config.toml
d_model = 320
rope_base = 10000.0
tie_embeddings = true
lr_mult_qkv = 0.4
lr_mult_o = 4.0
lr_mult_up = 0.614
doc_mask = true
MLP neurons of a small language model. Each row is named by its layer, matrix (gate and up: input weights) and neuron, and shows model dimensions 48-143. Each number is 128 + 32 x the weight over its row's rms, rounded and kept within 0 to 255. Numbers have three digits each. A neuron's up and down rows have the sign that makes its largest values positive.
After each neuron's rows, "fires after" lists the tokens most often just before its 100 highest values on Wikipedia text that the model never trained on.

L4.gate1003:141097146135125144087044074132101092118174129155145129121058153070158133139116132085127130079153121111115096064113131104142119119147110160112160187163136164174082075115185145116116148075119164092125163104085100091114073085062109150146123135119128162130167146155097182150096103129129138119
L4.up1003:104114169175094123125144126150064116099108132126129182113092098096093144154094146091076152193158119149155056127147156075087078157117100080189161164099118103108107145135121116207152123198117081093139118186129158107190131124136128100152167206163118114164120155137176146153117128143166136118
fires after: "e", "ch", "le", "g", " Ch"

L9.gate980:130147065169114148056166135056117127088167117202107095162142048178122109178110118116145113158120120099196176165097165133154052157104154075090089112133120125099068113134115091189180106148148102144097146117145113096091127120193102100127122144119138144101153100084160098115149133107116141125
L9.up980:143132069088130109071150092159118139158132160110124161156173129140148140157128093127164098119126114107165119100139107136113169168109167188128143113093117136096123137108030120109053188102172101077090116118157118067117067206175093119155151111142139152068099097066097077087075159149148111128
fires after: " ", "e"

L10.gate644:192109168155156124137081118137088190147134124101127149100121123101065091126098189143152124094119042150101130147147167107122153113090134175125097183130171150128131149146136094207144106146114049096128112132059104068075101128094175195076103092056126087090141171126195104140162137092125149178
L10.up644:134078106087143163122096117163119098121148094137114090114129143120110087132130103040146106179113187141138109120124126114077141128119166144135131074152121144123156098097171090091163131126137099141152086127093149125095101157070088130133099083131136146128120175114114083154168077106117124111
fires after: " ", " Re", " to", "==", "im", "re"

L12.gate1009:165085119142195168122167123081123119147121192121134162178105073120089077106191145125169110143119203092103115145146103187072149141165127169119178130180110140131170124142137065143125088043100126119126159189149117103088149100141125137133109166130123168162104100153175037188155082121083075134
L12.up1009:159126108022106111151164092160080112180123171192202179142193103154147098124189117098086100120124140141082153121082066176165139193127160144109209147126155089129158129099081113116095137129119159094162141119103141142071122157120080170148064175135121126140167118141212173104135122120111109121
fires after: " re", "s", "re", "t"

L3.gate493:105119093180112075177111070129139137090141149112161163154135127106136186119144207109152169144112114095192123126109160098146153137119137168129141175102169145129194104141136165153145156101132097123132131106123079143191144101106131104104114095121159150078129137061089086094127200120115095214
L3.up493:177178174145151144148177128164108094130188142132148175099097109146147138073086129120125125150108158173126150091078139076125212121109118097114111196086093135140121130120134150152133143088121047091065073116090147090047120150142137163137069110133083089094136141090161101158081141189146149104
fires after: "ed", "ce", "c", "ra", "h", " Ra"

L7.gate786:156129120132144061171163125048075149083184121052129208116118129116164121093155118165190144144116127106102136109128084128122146082141135149079164125131094139189117145108146172169149188120134079115085125154168087167104175132101122125098087117154181086115094166101132138079124090178181134151
L7.up786:072125133058117115125156101171055128139096131097141132136107190120104083155180177115115179135200137157124086120123150111121165111143135100119165140154144133124113131124144176121096086057124101137105105114075203173100091105143142086112152097151048117077122093095188080136113028149216121116
fires after: "c", "te", "e", " Te", "th", "ce"

L4.gate1073:131102136149188144135143135154109101134086061158174172080127121098169135149089160109122059091118163166147122121126102160040085156125137171119125144104122190120119098142101115196157143101166173124189116169158150127159152063133103178111130125093140183156164087143093166137102154100142151144
L4.up1073:105127099139124141111093118178149111129116070114178195133131099093136083090128109109126119104186124094066172152128169194129178104149157101085129097196072118114114151114145145130073130135115097152141088114080061141089154130116071134093096128108168069133098125121142174127160098083199092126
fires after: "ba", " lo", "ro", " ca", " Ba"

L9.gate435:122100122137141139142059122206110121192151147166120143144085089125154109166099165105172083134151163148145127107102152091095108082179116195186091152081066124134137146206122066148094158127134116078091161118120132139130134102189123117068147132139173117144143181153090113111137153091115142110
L9.up435:134127141171089134073079058143121104136076101154096090128078146153088065155080099104108095106135114095184126115156127169089135074149055104143118140081185122096175059151122143113117115174162113105123141154103107102126207098117124090130161142116135098200087136115088145095123136137098098090
fires after: " ", " at", " un", " p"

L9.gate326:105145104121188176175074067159177095183150128156148175193102176068104117116126115100148114132122106104113152175062136122138118084145141168129108217115127125118181126124099135124100147148121089126121134185108076131107156176094176133122173104106130134125130136146161071132193080110122080057
L9.up326:133151117101150198163132100173116068187082114100142142170105141136124154110155129133168160098185129157068153098112159088125162142099151136100082162090114193109164140147126169162103150172107114143159151141153138114155162106090133158095159107154108131139162169138127102112179117076091141118
fires after: ".", " =", ").", "s"

L9.gate994:105139110184094118151140144160090137195107198117107019142124168109132113162059105159160116120109176100178094135104120167106091133156175185117141165112166127163131141162128198151068083126152143162169125141194122123147133135114157205131145175129146108157094074150111117128100171114119201136
L9.up994:106158178088147163132169124077165083166110143149111098101134071125124163105120094159126151213119152170118068124130134125160152082096147205075126102135132154160146097083152116179130136154134112124107134217145129056125147134144072123145173135154141111137131126128119145146176154127091086136
fires after: ":", " ", " |", " 2", "oc"

L5.gate938:156171138114159197086141157099145085149133058140123131178107139110095132124092188140137085117082169129125081110123174134133118152104134128176110088104151197139134148123117137162101137078119165114144135124093103088142189097138134131120167129138199064133188185095103121194110093088141179108
L5.up938:118089103126106142142128143181100095153101062182125059178093115125098168141097113096132104114105166139114099098140148143165124098151075135175138060118124137149171148159060145134210081117125070132103186129123088192102162093124075071086120115110154139130169153081189169107124137095081154156
fires after: " ", "mo", " Lu"

L10.gate196:129074101106097140102063107151170104112147148135175113157146116109153138183141094122155170111180092144128063128191165085083113099154133175130121099085117114160175055142126093148078159055092098106189156115147162152152084146109152166131078179138093159163127120145188126161123096085178145086
L10.up196:125136117093130171109098130106132162150087072190188153157116160109109139172089143194182109154156051119113133075133173123139142163154102124079129156084131179137074122159099090168142147101151103122093171145130112176140103107105155092135114102137124136131093120089109106114136112162132114105
fires after: " a", " A", " Ra"

L9.gate372:100117160125167102152150138125082114097143161126127129160100113127127139148133166168167138135147137090186201144118100109143155108146134109145100073138133125124137170167094128168088134182130077167144118157164114194102102144099150123132185172152097078080123114140134173072101135193120108105
L9.up372:123091119129142119127153074089119151134082124087190078191183124162096137160087167197116159141188155113137078110069090134119144090170138139125118173094087121174173137136163170172112104170098138136134172140131126138102098122105099123152062094142123092144096116163176139154102144120104062101
fires after: "\n"

L12.gate863:085176162044144120113179125161156127160185156134102125171109121108120160067127149145192132128105179134121125139132133128110137148219104199099138133103124186200088154101146167147124110107122177145160099168114130160129215117148114145134162095106142158137131109113177137117087094070097115126
L12.up863:082121132071103101198079095091124153112156188146134153143153126164170160117126141143125101106083155160150142134137166125082159113111134187142122129148107156179113189075128109160100155083117187131139066137133127149161074093141110111129125098111149144077117087149152159155116164130165124204
fires after: "\n", " ", " the", "n"

L9.gate1034:142155104109115164109208162099153149135078168111142104131159117122138145140086107095127158142095167148123136124096167190169155157153126147158127135204173131086118132150083096100159101123164157113099142116118105110038162150138075172106061193129149166179157193132100121077173138143177089167
L9.up1034:108168134107174155204157111159132127145152117138140095134212144126077131119147103086117140089144145099123141135105157132093170150129125147068121094135156138119110163104166102055136061128132113147131116173100152152079152114058130160122109188109164151140068083148145126032106156076123145139
fires after: "s", "n", "y", " S"

L10.gate251:147135111146115140126152077106102133157127200092138180142173160156076121127101169134130069153154145114098146123112166182164138126140049080096095096090119154122131144132183079079101097100083114136145138090153141165123115112137141159149145138179135115140061188156187126106084137094157156111
L10.up251:115103107161161094082169141150141140135118138144067179120096102075137126135123162074138098111116127115143202156100108134092152167098173148101109175121145089173170105178159112095135093168090115120167135088114158153128045074126165149070128125153168092175154177116104079077120113150162111091
fires after: " S", " C", " f", "p", "c", "f"

L8.gate1045:164108112076132151094087076137107167161179094134160166153082117104161118147073172100202143138119111118122119154196156129131125135108140074147112117131079159114135113141099101117140098169065147156196096143159149130168099053115152118128160195135099166140201101127146117058106118113128122102
L8.up1045:154102140110120118053138135175145092144112133122198125150172151138074168117121143093149094149146157099082115135149097151158134100142137184098109120155095130145131101147137155134105112146119109135156127153102132119107089150154191115197126147154159167140180101164075077055121143165146176121
fires after: "le", " pro", " ", "e", " E", " Pro"

L7.gate750:086110132163173118133152157105131072122118089116175092167143121123143155134088104175130108145104157157142116125077121206146119160095137201174155134108108132127130125090129134102182104054121110111160094082151158117187134105105159079132067164068176173147128134136198144165104079115145154140
L7.up750:110137121158138143085123137118148085092165094167107142139144159170152111130104108138127067147131224162178122163108116163085105113154138113142186160142165129103192151133109168176126104138133192133119098182096135192112116144112128181112154122145153121174107160114092102149158055145165158140
fires after: "s", " C", "gu", " f", " K", " M"

L3.gate899:132117158149156131081121168120161136174093092127146104149097121128131035097153153086129161101125065095173134065105159129162106122147129141122117139087109141125129149086104126137175131164150128179154086131115113138125200099103105169114204173154066110145085161148124077067069119106132127163
L3.up899:135214107161145090134126111148100152147127196104129103138081084076126143080122082058067115111141125207127145102079123078168150131105088091152113137094119177094153168103140118133124102100143145156168103096176083136055199127124178154136124044133156068132123131132160158192084152113181127183
fires after: " F", "f", "le", "ba", " f", "re"

L9.gate688:217077121122096131155131136104136088157185147072142122136054103105178193132101178120085150166093118138148125084140126157164122127156078136122158157169080216103103112146168161147148139118116167123120117125100111141094101071176165123109136186140161176147126062151144080103129094162167093082
L9.up688:096108134085078150145093129117134097033101099155166166173093068155174084108139115069080137121115149072111159120117091160104062131105123176109117140091072198107109126119136139132139208117109122083129079121109143151171111109109137155190129124147089128155185148162148086134104137181120138148
fires after: "e", " south", "mo", "le", "o", "ult"

L4.gate465:167131136184139151159135097106183141115122140125122110165125137151157133074178079088142152104128126142035130136075175129108091125133110109087104144130137117114104155128120105104093148076198119156086119105149105138132155121062158099136132187116094080141105084088083088115184142158132140121
L4.up465:108153143186142163120189104139194115153145151149127138156138127199220144151145149115097134163146062142081080185135134115119147117137123186161082177144149169120143118121100120109093102109139084073149124100106159128153138115152132123148067163145132116063145113130178196138197074136136186129
fires after: " f", " F", " Com", "e", "ra"

L9.gate675:167124097109104182153099071146148156137115150106149183103123129103144152108083127159161081089102082139170123093109153138096173156141067144110095164100111158088141193138150144127091084097100066131130099133036178150065110142137110107104120100084121094194180091074138138152102167179152110141
L9.up675:115121154128223144113163137086165162114139121141156138126125118140107122057160116100104093124149114132093120116125105140069164132131106099147131119065131127082154158198140094221095130118143096081143170184116159176088184146065136087165081087149172118105136138162092132182091105149126086118
fires after: "\n", "==", "ly", " "

L5.gate534:194132105144143134123173149097131116160129125132148126089066161090131089146131115121118088064098185117165116172196123090166094144142155095151148136111066154122076147110184116134096088087152161145145056172141097202091096138128145159110138156156131084157108087115133162156131119161112116203
L5.up534:077148075124108156104088170060113096084093183200139110136104150178085117123154108156147144113132121100145157128139174168155181127152159078138095101112103160165122100147089143124148102117127175137114145099103121085144162146102126173121191085053134137153143102174094133122127153115095120160
fires after: " a", " se", "ra", " Ra", " fa"

L5.gate876:096101097104182112085117146131159142111105089106134134156119122157127091123101090121083130128113165114145163102146160108084068028111118170128163130058096133149091127081174105150153175106134164126113157106117110176078122133192148060118148138107147097075153145114107128106051138125149118129
L5.up876:132071115161169145147199145141164182152170118140112087135127229131125164220139153152069150088140131038121131141100132119081141173112150153097148119131117134132106193168102108128155116140129107087165043128136087065169146107147142158141154108170104125153108159120106120119110131103122174125
fires after: " E", "e", "ation", " no", " co", " Region"

L3.gate304:154070141112087128084140122120134051135143088066103127213119101167185116113122098154135141148150105142095129137147138074157103103111110153138109111126112073162112091099150136190113100124092067070134133127164106093099102159175141090080123131177120137150107142093148155133098121105177130149
L3.up304:156148126110154071142086131123206127169110086109151163125105148122097135120098135179135116123100101082121186123103065171108140130233150141109067159166114149113120078190140115142141105133115063058096100092073126130140156151123201173166108132179193102168073156129110169183123107085153155159
fires after: ",", ".", " to", " E", " Y", "e"

L9.gate630:139082137143107124076150117179037150112063108115086082086121106094147133125116129084105076087090132084142124127115118112137148122074045147151090167083153119045129102118102121152132110167161173135100149172131078117156132100104105140105178120136107158116096140160124159081142147132095124097
L9.up630:126120102144155088133129155116105137192160134161163153165136074114147145136067151161112189084152183138170100105136059136096112114113206110148095162152093182134193076174110091140146181155120114115059198168108115138113115128163140129139139127108126154198131146170110169148108117039113102130
fires after: "==", "\n", " =="

L12.gate1050:131115103146139150097170080107170109104097138152115164168088125170098130140161108127140106145125139197070114096193088069103174172126163145112081161095106111133096113092141158096143145080148163142099084145145136130115062152132196170112125099123125139122140114160137150134091132169128110116
L12.up1050:116099094129186167128145169151145141224124115129124110149126157146107098152121211153127149055183091085090162108094123143067146070083107115113139107077130103091050130081148188124072131115109070141093130199082099072138163119138146098177148171179127093133118188141155132163126145110148202122
fires after: "20", " 19", " (19", "–", " |", " in"

L3.gate1060:180103154095091117121120143126078116170078166106149140122091042147062147130139171178186181169140130124180111188048140153167169146150088137160117087157118162114113138088141103167096132044126075111115105128145096122124120100120101138100175124096086093121111125112134114116130126110160156201
L3.up1060:137073122153181101122187097079096128147097128098135107144103143128169140101125173102127091095130174114120159136175118142091135142069128133105144148078144080111135141111118123158105183086113129110129118098067122100098129156169157106163169164113144143092158097107101117100077135183155129146
fires after: " ", "te", "re", "ce", " Te"

L10.gate669:114137089133190165154164095157120113135154088172092166139095165149134122113119178094122153151161116109153187128078114131150112114146146171181093136085125153154131072127234161195062151036113154118087084127091126117123145124135089193120152075099141132201103166096157105147153139127134145140
L10.up669:074099170148102149090096167098148105113117106149149180147092100121140188095100129155130116085194136119186107137148128132122181165168115124114119094175170164137132072168105116165125142076160140095128172121089138139091130098041116063145135114138151109147124131134107120101167158095105165106
fires after: " ", " f", "im", "es", " h", "f"

L5.gate284:194171094062152143138144131140104089119129143170109159146164108121145095167135152166140154121129107152096128106074176100090132142134148178117141111107142127150137093116152145112151165086095107202151086206143124159137101122147096166136092100145125151103136139152112062115178129133149127192
L5.up284:099115133113160156204102126124121084134125137124118134127099170138103061105133139123095147132141169115083137145153205077123116087157156121169103145119125112140113136069145167180119153190153123130116130087166110152128191106139100158080167157135076150119144130116105124150180103101138138113
fires after: ".", " =", ")."

L4.gate344:153069143118086139078102149119146107126086110111076182096156078116200104209170113114113114123126154150135153151139149143144122125086076159082154078085120127067218149099109100155163143192163153140149121130119132112135100113184101108101112099099149091081157094144137132124089132114094165168
L4.up344:087129100133139132102027144075125075022147148108095179097148138127114057114099148090126102112120153164112095087147132123136035090131122128126073086112147193115155083082177151152138121150150122117127093140135109139115134128145158088131127152092155210163141170163081128159153104128192129126
fires after: " the", " w", " Du", "W", "p", "ur"

L12.gate396:124141123188133159109137130106100102087161162205180087150100131180166114137075136056180175057125147144167129040164146107134155095223104108081116136149116150161116176082122135142153121114166091100144085170198217167126161096093095132130110093124120164134145096190164194127118099123178159169
L12.up396:061115124123107136120132145099106138158152119112151130138111163111197140121162074135142139099082135157166144112104163162118154135086104124127053111126118152144088146048077148157120151131155133118160129138161128113162095140152100109141094093113115145108182128121154148117105128087189120142
fires after: " ", "\n", "b", "ho", "ly"

L4.gate1045:141112162159140134095110100145116101101071135135125136068095126066102068132106092165097121076117068098116099116108152153146123164141179156172134143144093101161114124130114164156162157119108128216157085135154101118146124093118127118163196076140133126167077177122130168161171160137117137180
L4.up1045:077141137140149091129129143107130045178122164088175143171139113089019076112155194104125130164108166108058119154060175109080101121148119123112146099077191121129180110090159169150136145126140073185120082141141153140083118154171183138132170086154157102129114196164110088116095155137121129132
fires after: " =", ".", "==="

L8.gate717:138181085109124151127162074087082105145150121145107117114092156160156132140149117154073084144140130164127170107127163212178147180080074140130102113123133100130137116100158111136152136111123144095135117104087080101095147113169049147100125141030115125165156134120124163139132121126141133160
L8.up717:161110099129181099140098178175137097151073198092139114115133136169134103183097117117098066110165074097176113157167124115094139138132151154183198130125127199111155120102081111114101123134122112103193116093141159131127159148114137066133136147102144154182134150174108133144133150100130137154
fires after: " ", " re", "-"

L4.gate530:149106137154120105115094129165150137075123144122150124119111104112161101154120114102106170077175125122111115137102101171104175151135105157112149130095172114124127111103100120114132150133118188107146146174082072124122115149128169209130129165135163100180102185128139140168102076144154173129
L4.up530:173106134145124212124117183149127163152104158227126143119152122106150120114066104111112148146128086110077114108153153125091139084126091145121100142131150116064118102104177112094123159150134122135114155140057113125163138145107133141099156159138156155153121119114147114146097123140085145090
fires after: " A", "e", " We", "st", "W"

L3.gate892:136108079132154146139126160084108105134195135119084124164145111094142103112127114111103146119153171140148119067161120070162101101071095105152194185144112254156165148118094181120159157122110112113107143104087132059141120122114114104162116131173124119142127191118198113135067127120121149105
L3.up892:115093160164066132130096169165102130214146167155147128086127095146144177135111154053115111115138135107115110116119121116152154194138095119113109152092164186141154082106104131160135136143123095072085165088125102084131120164157069158166125135123129089097098158148124097158114061119111124120
fires after: " La", " de", "f", " f", " la", " ex"

L3.gate844:142177134110129125130087097145174058118092133100131128119100126141095118173141128101145119114091098111094106175044187156089141143133125145115117153082150175101125171135118080111130130146165173157125193166149109119142080109081132169106076119146086076143110136183126098129103113125066161151
L3.up844:148201127130171090078097147123138131104157130107061119156114079130115104129142174144120120182127166119082154093193172142131101144192155122084207142097123131141124146146106127173137171156137171080146147088126118197104114029162076141126134144137124119155124121137176168117121096168145162123
fires after: " G", "g", " f", ":", "P"

L9.gate897:110117121124158104120191096143111097186157148162132148143135168105131139117110115060144124105111082119098118127112234105128126109108112105071124123107124176162129111080098131119169120066188155098121115168192089123120183117115152139129149117132104114082149169148092087134144070116111118143
L9.up897:121127096107110088139119114163127080228135182147129147121124160127210160102102101077143141089159103115096063142066188083112179121104120142136169141119109113099137114088148131089159115086130173090141079148131062121164174156111131186145160154144106137130131189075095117186173082150151146116
fires after: " =", ".", "s"

L5.gate919:095127174204162159103150131161146140160112165129130146160170094189087183102128157131183139140152102125206117127100095099187113193115184107088100142100112122139117109173142149148148086096173135104134130145128149156155147065166070159145139105097136148149125152103056142118131163083175184174
L5.up919:147181096142132140157107170163114118091113125192109224124159117190110086081167091132111128092061104132227096137082061133156178088167110060144119135139123129153129099098153136109116105139151118087086139095121152109125107135147158121150113132173169160135114107135116153076158133168068196171
fires after: "ed", "ce", "c", " by", "it", "\n"

L5.gate794:128143115124147153139108084064149072092142086089114094074188069102120048165099155139150100087140157124078137143129142042146183117117122141125161188090095192131117160146155172120140072108157139176090152083088130116123063145109199092117111192160133133117122132066128084168104124157098124172
L5.up794:051083184120046162152097145103033144150106162143065140139122119130110055158122139088113139134118090154118142076067140157130123163148111178162138134135155111153188128117127102090152133073097177155163077078116113054145085115127088182097071138153135089178137125071127105109132152141081132163
fires after: "ce", "te", "c", "e", "up", "la"

L9.gate780:167080146165164105083161179110154114139054179099087085116163167066159162115182138146162102107098177141104211149118165115105111209140156117115138163130129146119099118166088064157113121104133139129146161152152150117145082148091130113095144121110125152145131123137091138109127109131140154098
L9.up780:177112118125111095150148134136086110166143167119079140101192101115073081146126182103121111139206125140119095130147115179182208152122101126039159139127136111126195084145123146180167114155090123099132174129133153147092097117127090141108096163168094075148121154082154106181119077108138111163
fires after: " re", "n", "re"

L12.gate774:151177065152186236114161161122111100126155129172127189120137154186115130185144145116150035138137107114091175087096087177163089127170120113111098102150144133109117131111112157183178172164096096109092089140100111107119157116131155108137108165151104081154121144174132116180088124142085180111
L12.up774:175151107141108080150144128135124135114178138125168185074105124124166079113067159058128194082103113078116226100097124125114092153138042131154156144093147151193113090183061114167081152142159106087156125128047137152127180155111108119199112091182161157173129151100127123140121140096089120153
fires after: " ", "il", "s"

L5.gate336:100135122162120131133134120118111068144162175152086175164171184088169134150101113138086134147176083195161063126139084135131115110167146095148180118152142175168095140164104169094085103181128097098087159085108122140145109114176104120154100107182127135163089109060141133126145095152154081091
L5.up336:165103125116183069098181126025144155106176098113128109099096119096126096091108130163140143137105116140105122140210140158121152160094153114075161136108166108095101149171140188120117111152092140127117161158164109151159143112179076114165073109182134141172095106088109170123093170146143079105
fires after: "s", " S", " Ch", " to", "o"

L3.gate791:135152090199075128083176127134176121115126131090159102124145088128100164100143131170101124066101124148156151114104170145141103094116090141107154098057146163126122144128129168064160133111121166160091121159222094124109167099088138157179109139180075109125088168154175120120069160130192147164
L3.up791:111179120176164111170062157119190120115135159095083072129144133144150157159155140076171099104127080170064115068098095117115157164139135134155174199115120159125165110103093127057101174155173101099107100099163121119195096100147121101104131108117148081143097151089153117100106076081147143109
fires after: " f", "f", " F", " District", "F", " G"

L7.gate534:146117125097131146145170105126109166154109175139115107068117155161119159138094178111125147157128162201086147173095162169132117131144089104110075100116113117113199152199094081158114098139077111190190108163116106138123132122152159137071193110146107164124104074178193152079113081137093103168
L7.up534:189102129160148210142111100171083137184082128141112111094107203146150115154079093124092152147182164098075154138102129149111069127113128193146102193140168105108175159156067174144150111116090106141120100194116077120118144104104110109091097095150148130070111108116196179072100144048104190164
fires after: " con", " ", " pro", " Pro", "\n"

L10.gate54:161143113111092132141108164133168095178170160044129152140128151133107133134079163113112115172089120143172163063064157180099131155121071131133208136150139189151112135123143126109148089099131142174134200133109181181117159150103145210143079106109180184193117131103162158147134074171116082117
L10.up54:165125143181098079068100156144115140154167149136155184084118101136099167072107118092108154099152117089088116140097127150162153158146148136135195125102143140104172149159102168234131129099110184081137152114134141154088145148114165103148144150103169158139096091143085172137120175199145111123
fires after: " |", "\n", "==", " ", "===", "-"

L4.gate563:133113136115163175165145111121125137136121120190102117121105138124089084104118129151146118119178144133083139155156173178118107118195134147123064158094154146191129088128094163129116135126115088121113115118049119103104084167102090097131132170144156116139141079160119140163165149044133105151
L4.up563:169085104125164176153140114178078142144111132177101136097157134131052142147076144086174105158105108112094124109151143078114067138156148150133174134082133158156084124096151124142150147162123127077201132060103158143121143096133133075159102119201085160105157159077168141177122102140092179153
fires after: " ", " se", ",", " E", "-"

L3.gate498:120103123115130151140146096140116050154160126152151088112094130055132104178098130056186173119139139110132155131133163148099164117149152166102200112101109191119102103143119157123112116122207089085115122140162117052098065068156130120174127166108130147145155122101152106136087181140143146151
L3.up498:199132138083122104084163134125099177112102159123129134168084148168126156134121112156111047129159121123104171137080134140081096047169062159086110100096204150122105126115116110142101082095128185063142111164139103163125093127214130046161096176130199130157116119169155105116173145112172132115
fires after: " ", " E", "ber", " =", "\n"

L7.gate900:185068101059110176159155117121128037147082152145112148068169121157128112114114122135158120128082132068098151142150091140096131144110165178129090130090079121150118075078118160102126168133134117051158124092140128174144101181160157109128088125141122123124137111115146109105077108123106121149
L7.up900:147088143160198126154149154162124089115049107175101108124120146101073135095116188083045105137091150102105091091124138120073083120106181162098147140120129078132175087118145112132115151150122146069141046119143138200156149120152096135151114174117144097109127117152156130133102118067110128064
fires after: ".", " 0", " (", " J", "d"

L7.gate50:120170109186168174100141123090137099098133076121090061166134074145157127150133134124075123165127150155099195168127126154129129110123141152068138074125126101156125160138193140202162142099134124121134071086147127156142150114091156122146112103146124136083198131058223134098099065096119067133
L7.up50:182140105099124148116165132153166124131082127133132154118128056127066118072093131136068143101115167156082104085070142157071100155195166146100098163169139142105119060122180097123133085151144114128117128150115136159114151095101062114135109130100143192149131126139156131149110085156111129073
fires after: "\n", " (", " \"", " |"

L7.gate841:153112102070131126109109103124144142140186088091128137127133177123141119123170125114088125148152117103105098186100070144202148158085172152125122182108120135133065150108129132132133138089081110184131147114053099137087134126080177111155073164184154050060057154151164122099098098144123036163
L7.up841:069155146124150085109187127104052112154109165121129147144086154157186134172191131144203130078140128116134111128095033146175114134147137139101154157062126108101124068109097131155138112112147083160175162127105161087159138103132126078149106113094146131129189099147135177133147109156120136058
fires after: ",", " D", " d", " Te"

L8.gate301:089174127107127126131143159132129069089157188162133133114094126145107129123144100153141142115139114056097172092137151175132144083142133200138114161049117144170098122147157086117103156079131163164128110147166093107162154191097164145161087080108121154148154141167048076140161113120137112135
L8.up301:120139141197168171126125113143060075125158103168157127085143155150133132062148114093196114100127160096116094092135188135135111143145088122055094157139137137134136058087104147100085088103138141068154076161150120151128163146124088155125141128115160121143072146143117055124137123208169106099
fires after: " =", "s", ".", "el"

L8.gate893:117098095116147134111117060138147072139114123086179182133111145100104124135071186161131109136139175109088196081144163197123168163133149125167141176123122147148134101156135073104125099096107084036099088155137093046118118112158054187118173136175099159130187173126111136155083093092134164107
L8.up893:067141082125195159133189152158133149139114195101116095126088126163142171071141169136180151086145098109087162121155205103126113127116124126147150124135079169151152164170157157127137104085060134137096118153135093074088085133145081135123084104136136145144134187115156187160119147153172175152
fires after: " ", " in", " su", " V", " Mo"

L4.gate109:104171128199142159133093136149125143153149119170124123149145074112130106103136079148141096137153121111057162156148097138144151142199119149155121120135081123114121082154136150164135169152172097102061178193122159103139159102098126117107136149164071182188145146048119183113129110118086125123
L4.up109:200143117107091171081151128092042086154124118102092149116097065190092104135097145141083151086150167104158158161152094120133102142111177134193126087116142187141129091132134165154184148127191180155080178093199110113091136132105125052132143129089149173129161169176094081125124110151052102136
fires after: "\n", " \"", "-", " (", "\""

L4.gate873:139138142160050139057144128122179152140105136087182128129114158117148117134136104156176160159133159174149109131111088153131166126129190115113101095065064093102117067146114099123203115130155131070161099098117081100131158106146189150172112165135081100114112114141114103088140168187114133178
L4.up873:181177164102088116131174160109136096149134126152128112134137133142130199054123069149117101117120114107161103135121171147131119136075115136080142159147127085141103116110058187039172107112133120142148143131148157134148171083129125142170093097108133136175118133126148139104177138093085197147
fires after: "er", "y", "la", "n", "d", "st"

L9.gate123:105145169142135116145162156126115108144127158157096101131149077159087114117141159154111079119117114134062106112140111092100162080127085143153183149042117112155140147110125137111201085121136117045162163106148123084132141043134142091122157174075136093099121091129160088140099128106033139143
L9.up123:070113131174125156143105188108109130161156131161115104091115149179101173126114113124089138096110178120164154123152107183127058196124147178178102092133062095112116149177168115130146143104153147119111130197100146112122161192109150102132170151203099125151142060161122152128085060085159131151
fires after: " ", " con", " f", "s", ":", " de"

L3.gate49:109092124174138111145128155106103128070127155137098103161145155156159137118174143082106101083193066127145204081170102123165134112160122084179143059165144150128181113189111122162139123151159121091129088197146118108157121123150171125140223159163056168169164120135144119182103119117098128092
L3.up49:053121105131160101126121165110128115117086114155124130241188174143105100138128137108213141117101079127055143123102113157140133111140086147142162080115091190140161128181105047165130114133168118129159182206132147165115141140154158173159136137158118168135131101122148127140177084154162117119
fires after: " a", " the", "and", " in"